Part of a small language model's weights.
Size: 12 layers, vocabulary 1375.
MLP neurons of a small language model. Each row is named by its layer, matrix (gate and up: input weights) and neuron, and shows model dimensions 0-63. Each number is 128 + 32 x the weight over its row's rms, rounded and kept within 0 to 255. A neuron's up and down rows have the sign that makes its largest values positive.
After each neuron's rows, "fires on" lists the tokens most often at its 100 highest values on Wikipedia text that the model never trained on.

L7.gate288 [175 213 124  74 169  75  92 103 109 160 107 119 104 141 135 148 132 152 163 159  71  95 117 133 149  56  77 144 109 112 111 125  94 151 143 124 151 119 138 114  91 104 123 147 167 137  86 167 137 106 174 155  95 149 128 131  88  85 115 146 149  88  88 200]
L7.up288 [101 150 126 123 116 107 131 118 135 167 132  83 149 115 126 128  99 112  76 138 109 147 100 176 148 138 105  98  74 119  83  66 137 146 121 112 157 131 147 128  57 149  73 132 152 174 151  97 149  88 133 113 148 127 102 123 176 101  87 154  88 104 107 128]
fires on: "Com", "Dem", "com", "% ", "v"

L4.gate0 [200 156 103 158 151 131 113 159 118 178 148 123 150 198 113 163 140 116 133 126 128 128 184  44 137 150 112 114 140 122  87 156 125  79 116 169 171 165 147 150 117 134 109 128 134 122 161  93 224 102 152 159 107 149  99 163 164  52  72  89 124 167  84 153]
L4.up0 [119 131 105 143 179 108 116 164  87 155 161 124 115 189 100 144  93 126  96 128 135 100 101 126 153 133 116 137 104 132 113 181 125 154  96 152 166 161 153 152  93 130 138 192 107 114  83  44 157 135 180 126 102 143 193 106  94  80 110 110  85 106 184 119]
fires on: "at", "ec", "e", "ing ", "d", "e "

L7.gate63 [ 77 159 115 136 149 133  95 138 134 109 140 106 135 130 116 175 102 134 113 151 151 155 120 164 146  67  89  95 103 103 122 117 151 135 141 115 100  64 116 170 168 169  93 124  78 163 158  91 222 121 160 143  75 106  63 137 128  59  72  30 175 118 142 140]
L7.up63 [ 80 145 133 127 146 131 139 165 151 183  79 149 168 147 113 175  55 123 133 107 182  90  91 172  87  87 128 117  99  63 115 111 172 185  92  36 155 136 122  92 144 132 122 164 120 163 110 100 144 143 144 125 109  90 102 101 125 157 130 103 137 124 134 116]
fires on: "u", "o", "on", "ch", "g", "ich"

L5.gate280 [ 98 124 214 165 141 128 109  88 149 132 144 111 141 129  76 161 102 126 138 132 127 136 108 156 176  97 135 104 112 116  90 129  69 136 155 154 121  84 145 183 125 152 126 118 130 103 171 114 138 151 145 110 105 146 142  97 130 205 132 110 125 135 114 185]
L5.up280 [113 121 167 166 178  96 104  95 138 163 151 119 108 197  75 120  89 139 109 128 152 146  58 114 146 100 129  99  45 137 115 117  85 148  94 102 172 133 183 157 143  61  97  85  92 138 201 124 126 146 120 126  88 124 143 217 170 157  75  88 142 131 110  99]
fires on: "es ", "s ", "on", "ion", "ts "

L3.gate153 [149 106 140 140 137  73  98 116 138 157 212 120 146 196 129 164 106  23 162  96 137 151  75 112  89 141 137 136 136  77  89 110 131 107 155 130  66 136 135 116  91 129 107 185 152 171 119 147  76 179 102 193 165 149 137 142 141  92 130  81 109  95 128 120]
L3.up153 [109 156 122 222 110 120 117 140 135 115 156 137 183 119 131 138 125 134  81 103 195 129  96 159  94 182 132  96 167  76 136 110 115 150 109 126 129  95 105 115  63 111 101 163 152 174 164 158 171 134 140 140 130 136 158  81 126 118 113 108  64 114 188 132]
fires on: "mar", "Mar", "Fran", "Gen", "eng"

L3.gate239 [136 134 195 117 142 153 104  87 118 145 139 164 149 128 131 134 110 122  97  63  62 121 160  92 105 147 151 141 113 151 147 112 127 130  90 116  89 138 121  74 205 128 150 111 109 139  78 120 120 122 142  76 119 107 144 132 130 137 183  82 102 153 158 114]
L3.up239 [170 177  84 183  76  74 215 100 103  77 105 124  85 145 136 143  95 126 146 134 130 160  92 137 153 102 144 138 150 174 137 109 137 115 125 186 113 156  81 114 101 130 133 194 200 101 148 123 111 132  52 139 123 160  87 103 112  93 108 134 142  93 139 151]
fires on: "pr", "e", "Pr", "og"

L7.gate340 [122 157 137 155 148 124  51 152  98 103 212 140 138 127 149 149 136 181 144 118 130 147 108 115 173 120 184 128 159  84 119 176 120  73 134  91 144  96 172  94 158  86 146  69 142 194 157 128 138 177  85  97 143 151 174 135 139 115  72 106 147 154 125 152]
L7.up340 [102 136 152 120 160 149  82 183 139 145 169 121 252 122 167 155 116 149 172 163 152  96  90 124 175 136 147  97 117 125 145 179 127 132 205 126 132 153 163 118  89 134 139 139 121 119 128 139  89  86 104 137  99 119 109 106 171 187 136  98 208  68 163 174]
fires on: ", ", "), "

L3.gate58 [ 69 172 126 113 174 112 114 185 136 147 122 115 153 129  78 109 198  60 143 176 118 131 101  86  77 114  98 154 122 107 135 138 173  96 104 163 161  94 100 134 143 164 165  67 122 174 119 110 108  88 119 134 146 164  83 144  84  95  79 104  77 156  85 178]
L3.up58 [ 87 136 173 111 116 106 157  80 171 181 109  86 130 146 100 176 115 122 126 136 102 109 151  94 149 121 116 116 157 103 155 156 142  95 120 153 124 158 159  73 212 120  86 131 191 127 156 105 100 131 110 148 132 156 106 119 133 143 136 155 114 121 162  68]
fires on: "om ", "Austral", "al ", "As ", "h"

L7.gate280 [161 119 181 141 131 192 107  97  48 144 121 180 126 106 138 112 108  88 186 166 135 130 128 166 186 121 121 102  72 149 164  88 112  96 134 153 146 115 135 140  91 100 139 147 196 127 127 112  51 152 156 126 137 133 114 126 219 145 151 116 106 172  87  95]
L7.up280 [ 96 104 170 170 154 124 109 108 109 132 132 126  69 163  95 111 168 103 154 113 146 153 158 152 153  69 183 144 164  98 108  85 115  72 125 147 173 161 158 137 120 113 141 112 142 139 146  87  97  72  95 163 150 128 143  68  42 142 104 123  99 100  87 131]
fires on: "st", "ed", "pl", "vis", "enc", "d"

L4.gate288 [147 180 117  60 186 181 173 137 138 186  92 172 134 110  98 114 210 173 145  56 115 133 127 158 102 185  91  97 107  93 117 141  70 183 123 154 128 127 137 134 163  86 138 119 114  96 132 134  99  69 168  98  77 125 116 115 148 115 139 105 138 119 126 102]
L4.up288 [129 164 161  94 122 129  72 176 173 153 144 109 176 154 155  90  95 141 120  91 201 176 125  67  99 125  63 164 190 157 143 117 206  90 124 137  93 118 106 147 112 130 106 196  81 115 162 142  93  57 136  99 117 120 132 117  80 147 162  99 136 137 137 128]
fires on: "of ", "″", ": ", "for ", "atic", "y"

L5.gate374 [119  99  99 156 126 153 163 125 105 125 116  93 179  90  91 125 146 180 104 177 146 150 136  75  97 143 105 117 159 164 129 136 156 171  94  94  99 114 148  91 148 124 102  73 175 131  83 156 190 154 124 151 118 182 152 172 150  67 158 174 113 103 156 101]
L5.up374 [ 94 141 170 202 102 161 131 119 128 124 105 157 175 112 105 177 166 126 149 135 103  90 154  78  99 134  56 160  75 105  83 169 145 124 100 138 124  85 132 107 149  63  97 161 121  87 115 107 185 155 115 201 129 121 126  65 118 154 140 121 107  83 161  83]
fires on: "offic", "fic", "develop", "it", "est"

L8.gate315 [118 113 148 146 168 112  91 106 184 181  81 103 141 123  96 119 111 203 226 134 115  93 130 137 177 139 119 115 155 177 123  81 115 131  81 139 102  89 138 134  96 131 156 111  80 154  91 117 100 185 177 115  85 105 147 123 145 107 119 137 140 137  77 151]
L8.up315 [175 148 134 148 131 109 130 183  84   5 118  82 144 115 159 154 112 126 123 191 108 103 135 136 155 154  99 100 126 138  91 118 110  66 146 125 118  83 148 117  87 161 158 171 109  86 123 137 110 122 168 125 106 169 136  86 146 120 145 193 141 144 117 146]
fires on: "ut", "ol", "ot", "ar", "at", "ft "

L3.gate421 [104 129 121 142 133 139  85 114 216 153 158 104 147 109 142 110  93 140 163 105  93 176 128 154 143 100 123 188  81 106 129  94 167 127 130 144 110  42 142 139 107 130 132 125  72 128 110 161  27 103 134  97 121  87 177 119 136 130 189 132 105 150 156 136]
L3.up421 [152  97  89 174  92 115 122 151 125  71 105 132 116 182 147 173 139  95 104 159 170 128 143  90 105  71  90 153 138 124 131 146 120 149 136 107 157 105 102  79 136 142 146 113 146 128 146  80  73 106  86 118 123 123 209  97 162  68 113 161 148 136 137 135]
fires on: "olog", "iti", "u", "tiv", "politic", "ic"

L8.gate497 [129 144 136 142  92 136 177 171 124  89 137 101  91 127 146 146  87 167  90 159 131 151 212 151 144 131 141  94  90 126 153 154 100 115 127 155  65 118 122 160 141 153 121 139 113 164  75 144 138 146 142 100 104 111 112 140 106 123 198 118 140 150 166  91]
L8.up497 [175 150 180 129 136 134 145 116 125  22 174 166 129  96 171 174  94 172  94  84  83 146 110 119  98 123 115 121 154 126 142 112 123 139 139 174 108  76  52 149 108 123 164 136 105 132 132 137 161 103 172 123 146 114 120  90 139 129 165  96 136 151 149  93]
fires on: ". ", ": ", "it", "; ", "el"

L8.gate17 [174 161 118 143 126 106 109 119 192 141 200 130  85 134 123  97  78  81 162 128 132 115 184 142  93 207 177 163 166 173  78  85 103 113 121 142 138  37  90 141 166  91  84 161 138 209 118 170 110 148  65 102  55  62 128 141  98 147  89 183 165  87 134 158]
L8.up17 [171 112 107 144 128 125 118 147 133  96 167 151 137  97 128 146  66 109 178 118 129 141  89  96  96 189 109  97 150 135 146 105  89  81 173 178 128  94 180 141 107 140 139 114 118  81 104 160 118 157 169 158  88 136  88  95  84 116 114 125  65  74  73 125]
fires on: "es", "-", "at", "ut", "id"

L4.gate48 [169 109 106 117 119 108  92 157 163 130 130 110 146 132 122  96 123  55  56  77 144 188 123 163 168 129 119 162 139 113 115  89 158  93 118  75 197 146 152  91 123  91 204 137 158 133 123 124 102 134 120 112 129 146 111 153 130 159 149 124 150  61  95 178]
L4.up48 [ 68 176 117 145  96 130 119 113 215 111 173 114 165 175 148 114 168  91 120  90 160 131  89 142 133  87 138 187  92 133 172  76 152 150  91 149 116 129 107 160  96 124 112 118 103 136 108 170 214 165 134 121 113 137  92  93 140 123 112 157 135 196 188 177]
fires on: "ch", "le", "ey", "Wal", "y"

L7.gate449 [147 121 176 112 129  91 125 190 115 119 183 131  48 109 147  89 112 183 131 144 118 153 155  80  94 164 174 155 133 170 139  82 151 139 131 133 117 106 176 103 138 100 102 112 125 112 163 107  87 157 129 164 121 116 118 167 157  94  94 107 121 196 104 122]
L7.up449 [138 136 135 115 171 171  67 194 144 119 152  84 128 192 118 110 137 122 180 157 107 131 127  97 103 102 147 109 141 127 113 179 113  59 192 140 104 143 179  95  95 136  92 106 131 176 142  88 144  96 140 109 130 145 141  92 126 151  83 140  75 135 122 157]
fires on: ", ", "as ", "\n", "by ", "and "

L8.gate265 [151 108 155  79 121  91 170 105 101 146 153  83 144  97 148 126 179 150 135 202 146 122 129  69  91 131 148 190 110 109  98 135 146 141 142 154 149 115 122  99 137 124 132  98 173 128 165 119 102 126 149  84 143  95 150 122 120  76 111 209 143 115 107 109]
L8.up265 [126 151 110  84  91  45 162 104 118 147 145  74  68 111  85 119 174 145 138 192 116 165  85 100  49  66  79 168 154 106 160 111  92 132 151 128  93 105 170 130 152 131 142 143 173  98 175 144 136 143 192 167 158 117 146  86 111 114 107 151 143  92  85 140]
fires on: "si", "rele", "occ", "ch", "e"

L7.gate237 [134 165 131 127  58 110 102 110 132  87  63 126 135  93 174 126 134  88 179 147 143 145  96 167  68 122 144  93 108 133 105  65  92 164 157 138  94  88 125 108 129 160 143 144 116 119 107 121 101 155 118 122  79 138 153 130 177 167  65 128 187 109 151 157]
L7.up237 [245  95  83 127 150 105 151 146 138 108 111 120  79 125  92 104 134 152 145  64  79 131 149 173  69 121 159  84 171 155 114 107  96 243 146  89 136 109  98 120 165  90 154 112 172 135 177 104  90 143 203 108 166 113 141 158  69 169  94 101 102 140 122 141]
fires on: "ag", "er", "er ", "l", "ap"

L5.gate422 [176 151 195 162  88 136 113 129 160 174  99 164 117 133 116 129  96 137  97 195 105  90 124 157 142 136 126  91 168 157 171 117 137 133  85 119 153 172 144 130 123 120 117 156 170 112 154 161 134  97 141 142  55 118 162 151 169  71  73 131 148 116  96 152]
L5.up422 [208 160 119 198 116 133 130 102 108 143 136 123 112 120  79 116  91 103 136  98 170  82 134  78 152 128 100 164 105 144 107 151  58 103 134  67 146 135 110 115 127 159 129 128 113 128 142 176  93 142 135 158 115 145 157 158 182 112 146 138 111 126  68 191]
fires on: "'", "tr", "em", "om"

L8.gate441 [142 181  97 145 167 107  69  84 136 133 143 176 172 134 124 117 110 118 132 123 120 124 113 141  82 157 151 132 164  76 117 118  93  83  94 114 136  88 145 165 135  98 131 207 132 127  90 118 123 155 133 135  85 176 108  88 140  88 132  61  78 108 160 122]
L8.up441 [127 141  84 110 207  53 137 112 201 131 135 140 138 109 118 114  91 199 133  53 143 150 121 149 101 148 135 155 144 133 135  84 112 114 141 111 176  84  93 108 164 106 148 167  60 116 162  78 120 128 125  95 104 150 136 161 161  95 129  87  93 150 162 119]
fires on: "of ", "in ", "-", "de ", "a ", "e "

L4.gate406 [140 102 129 173 156 114 134 175 120 140  88 177 109 159 137  90  94 145  77 113 161 146 149 156 113 148  98 192 131 146 107 146 147 135 105 135 159 103  66 149 122 138 204 115 136 125  31 145 125 174 121  97 115  95 187 135 101 150 169 154 115 135 160 141]
L4.up406 [ 96 169 141 105 128 114 196 135 161  61 203 141  84  84 137  95  76 108 115 118 204 144 168 110 109 169 123 146  82 187 163  81 127 148 132 146 139  82 139 170 173 144 156  73 133 119  96 133 101 125  63 144  96 147  83  99 112 107  77 144 110 101 134 152]
fires on: "it", "in", " ", "on", "st", "un"

L8.gate281 [125 145  93 154 115 188 102  89 109 182 114 143 108 161 114 118 172 118 155 130 182 149 131 148 139 114  77 123 159  96 184 114 146 108 188 116 153 112 104 174 112 120 148 119 215 133 131  95 147 128 129 154 189  92 134 137 126 152 163 125 118 178  50 128]
L8.up281 [109 107  52 146  63 110 114 143  79  65 125 160 106  60 117 164 139 117 153 136 119 129 155  84 110 154  99 133  85 141 153  92 149 102 117  83 167 123  81 122  63 140 183 151 126 120 203 149  96 138 127 122 147 153 136 103 148 151 156 100 139 143 124 133]
fires on: "mov", "call", "em", "chang", "ul", "ot"

L8.gate473 [ 64  70 135 120 160 143 104 138  87  98 144  93 192 142 121 140 174 133 202 120 116 132 184 130 136 124 150  62  74 143  99 126 182 148 102 109 161  99 148  99 138 152 136 127 158 100 120 125  85 186 144 142 117  65 185 129 182 123 144 128  85 106 108 120]
L8.up473 [ 97 139 110  78 125  88  75 197  96  92 189 114 153 137 104  66 107 101 164 142 121  87 148 146 163 101  91  71 171 140 143 143 173  94 135 107 166  71  95 101 140 207 146 122 125 159 143 139 123 167 140 128 173  82 138 148 144 165 112 144 169 111 144  93]
fires on: "amp", "dec", "pl", "v", "em"

L3.gate49 [136 155 205 145  90 114 121 106 108 118  99 132 168 118 181 120  95 144 173 130 115  92 121 166 155 176 144 172  86 149 118 126  97  79 154 130 155 107 120  45  91  85 157 117  73 147 110  80 169 149 166 138 121 167  92 104 147 137 108 173 160 112 146 117]
L3.up49 [121 153 132  97  76  93 135 121 155 127 122 173 143 149  98 163  78  79 164 156 102 122 113 162 150  69  78 119 154 107 177 150  64 170 172  93 166 108 138  82 187 171 129 121  54 114 147  64 171 143 146 116 134 133 156 102 122 130 128 114 111  97 138 154]
fires on: "pre", "Pre", "′", "und"

L5.gate26 [144 184 137  68 154 142 127 154 113 155 117 196 148 106  92 126  91 144  72 164 101 166 190 151 138 148 151  96 119 148 124 131  93 177  79 164 146  65 218 135 115  96 134 130 196 156  98 128 116 124 178  80  89 147  98 109 118 125 175 136  98 105 156  87]
L5.up26 [ 80  81 134  93 133 115 115 124 129  50 144 137 168 109 119 132 141 166  96 154 142  88  84 112 123  99 101 126 138  90  91 166 101 125  89 161 114  84 162 165 155  95  95 162 112  99 116 159 132 110 133 147 133  71 105 107 131 144 156  78 138 204 164 106]
fires on: "un", ": ", "for ", "s ", "otes ", "ing "

L7.gate474 [138 132 169 121 146 131  55  84  62 121 132 155 117 120 139  74 130 124 117 152 117 112 191  86 144 154 122 130 155 121  67 137 104 160 129 122 133  84 104 131 107 158 178  94 167 160 141  76 153  71 165 153 126 122 132  99 126 131 167  76 168 110 160 175]
L7.up474 [100 159 164 138 128 131 139 137  96 129 130 121  65  61 134 111 143  65 125 109 102 129 110 159 137 107  81  84 106 147 181 131 108 100 127 114 145  65 157  84  95 187 194  97 100 109 147  73 151 135 167 153  94 138 227 156 166 139 136 121 143 100 156 136]
fires on: "pre", "Pre", "known ", "er "

L8.gate78 [110 132 138 150  73 117 129  47 179 151 109 103 139 163 132 142 148 153 171  80 115 126 141 110 100 118 105 132 147 123 163 169  90  64  98 144 166 171 134  74 178 139 128 129 129 140  89 121 198 100 167 117 130 124  72 131 148 131 108  57  91  99  92  98]
L8.up78 [120 108 156 109  66 119  87 128 205 127 142  96 182 164 147 174 174 137 160  58 119 144 106 147 133 163 127 155 165 148 145 154  75  61 138 138 114 186 126 121 198 141 119 135 141 115 118  89 168 134 104 139 114 119  81 111 143 154 112  66 131 107  78 141]
fires on: "\n", "\n\n", ". "

L7.gate147 [169 153 119 156 139 126 159 153 159 119 156 102 192 137 124 154 177 193 144 145 147 120 138 121 133  87 149 161  76  76 163 156 134 136 146  98  98 103  76 212 148 146 102 141 127 144  72 121 109 158 138 100 127 159 112  80 169  76  81 137 130 184 160 207]
L7.up147 [126 150 183 123  55 106 128 113 108 137 140  48  70 128 116 144 111 104 111 162 157 179 129 127 155 143 119 157 197 136 111  68 137 105 111 108 144 122 147 180 118 158  98 116 151 151  87 195 121 130 128 171 147 146 154 126 144 160 119 136 123 122 133  78]
fires on: "l", "and", "en", "ind", "at", "cent"

L7.gate125 [102 159 146 147 170 133 154 154  94 126  54  92  85 152  95 102 190 202 146  85 181 127 136 151 150 118 164 177 162 143 104 109  99 113 168 149  83  86 117 118 108 136 185 124 124 115 126 152  87 146 134 123  92 103 161 130 146 136 125  81 150 149 139  97]
L7.up125 [114 180  51 137 186 114 123 140 154 117 111  83  91 102  59 115 123 113 128 183 140  66 139 137 170 151 150 114 127 159 113 110 117 130  93 117 115  65 129 119 176 112  91 176 113 122 121  91 185 115 146 132 134 127 140 104 122 110  96  90  63 164 193  92]
fires on: "u", "ar", "n", "o", "l", "ous"

L8.gate161 [150 172  89  94  77 116 131 130 158 180 111 101 177 128 138  90 133  73 162 148 148 162 101 112 136 117 152 110 109 135 172  56 138 104 122 195 175  77 145 120  94 172  75 150 119 178  79 159  99  86  91 100 148 149  73 115 167  48 175 143  92 169 109 110]
L8.up161 [110 135  90 161 201 127 114 209 132 135 150 148 135 105 157  71 147 136 115  76 127  99 127 159 146 146 151 107 169 104 156  60 161 105 129 114 104 115  98  58 158  72 106 117 128 128  97  91 137 151 187 179 157 112 113 130 160 100  68  66 141 139 123 173]
fires on: "el", "al", "ac", "le", "v", "l"

L4.gate13 [128 129 158 141  91 121 127 132 147 114 110 145 114 167 174 189 161 132 138 150  79 139 126 135  72  96  78  91 104  71  82 111 137 118 150 102  57 125  61 151  90 122 113  79 149 100  83 134 137 176  69 142 108 141  96 215 186 117 137 150 136 117 122 133]
L4.up13 [134 155 146  92 138  95 119 161 122 134 159 170  74 148 125 114 158 126  81 162 133 165 133 153  84 134 104 136 158 115 103 142 125  67  70 166 166 170 166 148  98  75 116 177 136 186 173 106 102  81 170  87 146 111 128 147 139 164 168 157  83 101  57 137]
fires on: "Com", "Ex", "ob", "En", "ex"

L4.gate364 [112 150 139 111 181 146 109  82 154 123 169  71 143 110  88 106 148 123 102  74 151 111  88 188 107 147 115 129 166 120  94 107 125  98 163  63 164 126  95 113 141 170 103 168 115 169 152  94 143 126 135 152 109 197 170 128 164  72  68  79 138 132 159 113]
L4.up364 [174 140  97 106 162 129  97  69  96 176 145 126  81 114 110 164  72  61 140 136 119 128 114 185  96  97 158 168  92  83 150  92 151  79 213  86 123 137 194 162 130 158 152 159 126 171 110 129  94  64  76 203 126 154 102 125 155 166 117 131 173 128 117 112]
fires on: "No", "am", "on", "od", "o", ": "

L5.gate200 [133  53 124 161 121  90  51 132 126 129 120 152 139 158 168 135 136 147 113  89 102 160 118 120  87 132 186 182 107 119 110 137 139 149  95 148  81 122 103 136 132 141 144 139 173 115 109 160 137 145 100 127  80 142 101 138  82 168  93  98 124  67 139 107]
L5.up200 [111 182 101 112 100 125 160 133 155  88 150 202 146 131  75  96  95 171 149  78 144 117  98 142 115 148  85 160  76 144 133  96 107 231 160  96 177 142 120 137 118 124 112 126  71 150 110 162 106 122 143 113 103 150  88 137 155  60 126 128 144  92  97 129]
fires on: "in", "up"

L4.gate107 [181 129 113 121  99 114 111 142 122 116 141 127 111 161 153 173 166 128 155 108 146 132 119 189 189 117 134 105 120 151 136 125 168 130  68 115 167 127  78 110 136  87 118 157 101  87 148 161 136 145 104 166  84  60 108  94 106 124 182  90  89 131 155 126]
L4.up107 [197 185 164 103 108 145 106 134 105 136 123 128 148 138 133 150 165  77 117 133 109 133 151 134 178 152 108 170  86 116  73 168 107  90 170 161 181 122  63 144 143 102 132 166  99 138 151 153 152 146 149 104 141 103 113 121  72 173 161 127 106 105  95 124]
fires on: "tri", "ri", "ed ", "ef", "ing "

L8.gate59 [188 120 130 108 145 132 124 159 155 111 103 110 119 115 115 143  66 171 104  97 179  99 113 140 133 126  64 175  95  94 100 137 128 138 128 111 131 142  92 197 161 134 125 131 106 150 113 111 172 128 140 138 131 123 118  80 151  96  94  96 114 167 172 163]
L8.up59 [ 98 140 168 157 130 145 138 139  50  98 137 134  35 166 143 135  89 154 164 153 172 142 146  82 165 119 100 138 115 117 137 132 136 145 122 152  96 113 137 121 128 171 111 167 149 144 115  90  73 127 191 160 104 126 146 128 156 155 123  97  84  90  87 172]
fires on: "en", "ic", "ar", "p", "at", "and "

L3.gate476 [157  98 118 115 111 106  35 118 119 122 135 147 136 146  89 143 110 102 136  78  74  74 124 132  67 137 134 110 123 115  90 174  80 116 123 130 112 185 139 128  91 109 147 202 191 151  90 181 159 159 167 131 113  69 224 159 114 115 108 107 143 112 134 141]
L3.up476 [103  97 110 151  65  74 127 139  99 123  49 111  98 187 144 132 139  96 147 125 123 119 139  91  96 147 111 136 151 118 143 119 107 129 140 126  71 109 157 142 107  77 151 149 171 159 133 170 135 128 132 132 115 115  87 109 146 182 109 143 153 117 156 134]
fires on: "Mar", "mon", "mar", "mp", "er", "ati"

L3.gate379 [130 105 110 112 148 195 132  94 139 122 148 107 105 162 186 120 109  65 144 192  68 105 115 154 143 156 163 134  90 145 109 196 108  67 164 125 149 159 112 139 137  29 188 112 118 101 101 191 159 178  70 179 161 159 127  85 138 164  96 104  64 153  98 104]
L3.up379 [104 108  82 129 162 156 154 107 137  91 175 117 156 184 148 150 127 170 142  69 110 129 136  90  89 151 185 127 128 159 122 156 132 112  93  40 144 143 132 106  84 121  61 120 152 207 137 162 118 107 125 153 143 185 162  77 168 160 126 133 129 199 167 141]
fires on: "ot", "ach", "aw", "ul", "star"

L4.gate414 [118  74  90 158  98 188  85  84  92 151 182 113  85 147 146 153 126 148 119 125  99 157 104 159 101  95 101 109 127 117 149 140 109  84 148 144 145 132 144  91 144 152 166 106 121 118 126 142 149 122  85 113  76 135 111  96 147 130 164 184 132 121 159 134]
L4.up414 [158 145  69 136  65 129 135 125 103 129 140  65 106 119 132 136 102 155 146 182  82  97  95 123 135 138 132 115 151 132 122 135 206 178 129 112  86  94 117 115 167 175 196 126  85 128 115 121 171 124  99 178  84  99  82  47 130 147 114 166 146 103 170 100]
fires on: "ros", "f", "our", "an", "u"

L8.gate25 [107 131 133 176 137 101  72 155 185 122 128  57 118  95 184 147 151 102 138 103 136 102 110 136 199 119 154 142  34 173 117 115 131 167 108 148 125 153 195 182 153 116 178 152 143 162 131  96 150 165  88 110 157  83 100 183 123 171 153 120 122 113 119 137]
L8.up25 [133 137  81 157 125 101 180  70 175  85 129 149 175 108 157  92 187 119 115  85 157  89  78 136 136 130 134 161 149 168  76 145 134 135 102 238 122 126  84  83 113  82 119 172 129 161 130  75 124 140  98  81 180 111 123 155  67 136 172  97 177  84 109 153]
fires on: "n", "D", "e", "og", "we", "pr"

L4.gate146 [152  86 115 135 128 181 151 106 165 128 134 156 244 118 164 141 167 194 100 145 110 105  98 101 102 119 152 110 101 124 129 101 148 120 138  79 101 139 153 107 161 110 182 146  95 125 134 108  84 141  86 121 123 163 173 131 118 190 188 144 111 128 139 161]
L4.up146 [127 118 113 147 150 130 161 116  98 123 165 144 128 140 183 138 121 160 152 175  86 167 159 157 142 119  98 139 113 129 202  84 126 142  99 126 118 129 117  90 192  91 123 149 109 104 163  90  84 157  89 106 127 130  17 167 137  95  79  77  75 161 106 104]
fires on: "Ph", "politic", "fic", "b"

L5.gate348 [118 136 142 107  93 185 116 128 139  99 185 144 125  75 141 121 129 116 135 147 127 111 156 188 121 190 112 115  76 115 172 171 136 116 169 103  84 108 111 126 103  78 148  85 158 102 167 114 105 186 102 134 132 159  68 144 162  90  88 106 113 130  88 129]
L5.up348 [123 136 126 123 113 147 147 104 124 115 164 172 136 130 115 144 132 103 118  90  93 171 112  90 127 131 135 103  75 110 193 170 135 208 162 119 129 155  41 123 105 143 156 146 144 127 160 131 116 128 132 122 139  88 130  68 167 128 119 130 112 131 140 116]
fires on: "am", "ot", "ad", "omin", "em", "aw"

L4.gate346 [ 73 159 128  73 129 173 184 144 101 105 162  81 119 110 133  60 162 141 120 132 137 122 128 158 147 124 118 152 157 105  50  72 105  78 133 131 149 161 120 181  96 149 151 154 148 162 131 115  94 161  71 111 111 147  75 174 118 135 153 147  84  81 134 102]
L4.up346 [ 98 147 140 149 159 102 156  85 222 102 133 124 101 112 187  75 113 108 128  93 133 165  94 139 112 147 149 125 146  67  90 110 139  76 147 158  90 103 144 139  96 119 139 204 128 160 109  96  56 134 102 103  78  93 158 137 156 115 158  94 141  93 157  74]
fires on: "ast ", "est ", "of ", "−", "thern ", "ab"

L7.gate239 [118 133 154 203 159 102 114 135 130 155  83 135 182 136 155 170 118 115 164 136  77 126 167 147 205 162  88 184  69  77 129 136  91 129 167 129 210 181 101 145 174 110 154  64 117 112 141 132 125 126 157 118 103 145 137 197 111 126 133 136 146  99 147 186]
L7.up239 [127 156 206 171 190 123 139 110 134 134 128 148 136 177 146 102 112 114 100 122  94 126 107 113  72 136 152 119 132 145 166 115  98 143  77 106 123 144  66 142 161 158 193 123 137 115 172 147 150  90 178 121  97 119 123 154 123 168 103  74 117 100  13 118]
fires on: "br", "s ", "ations ", "es ", "dr"

L8.gate244 [139  86 164 200 139 108  78 141 137 107 102  87 185 154 169 201 129 114 118  75  46 178 125  99 158  94 117 168 142 184 127 137 126  95  90 127 131  87 138  51 127 134  92 126 140  97 149 159  94 159 162 137 123 130 105 137 126 112 117  95 153 182 109 164]
L8.up244 [135  69  99 151 111 150 200 133  62 122 104 126 166 154  97 122  95 134 154 176 126 118 123 179 132  92 125  83 146 174 158 104 139 120 148  86 122  97 115 157 165 119 129 113 134 131 141 104 180 147 147 132 100 156 121 121 100  69  84  92 169  33  99 104]
fires on: "m", "ed ", "ook ", "th"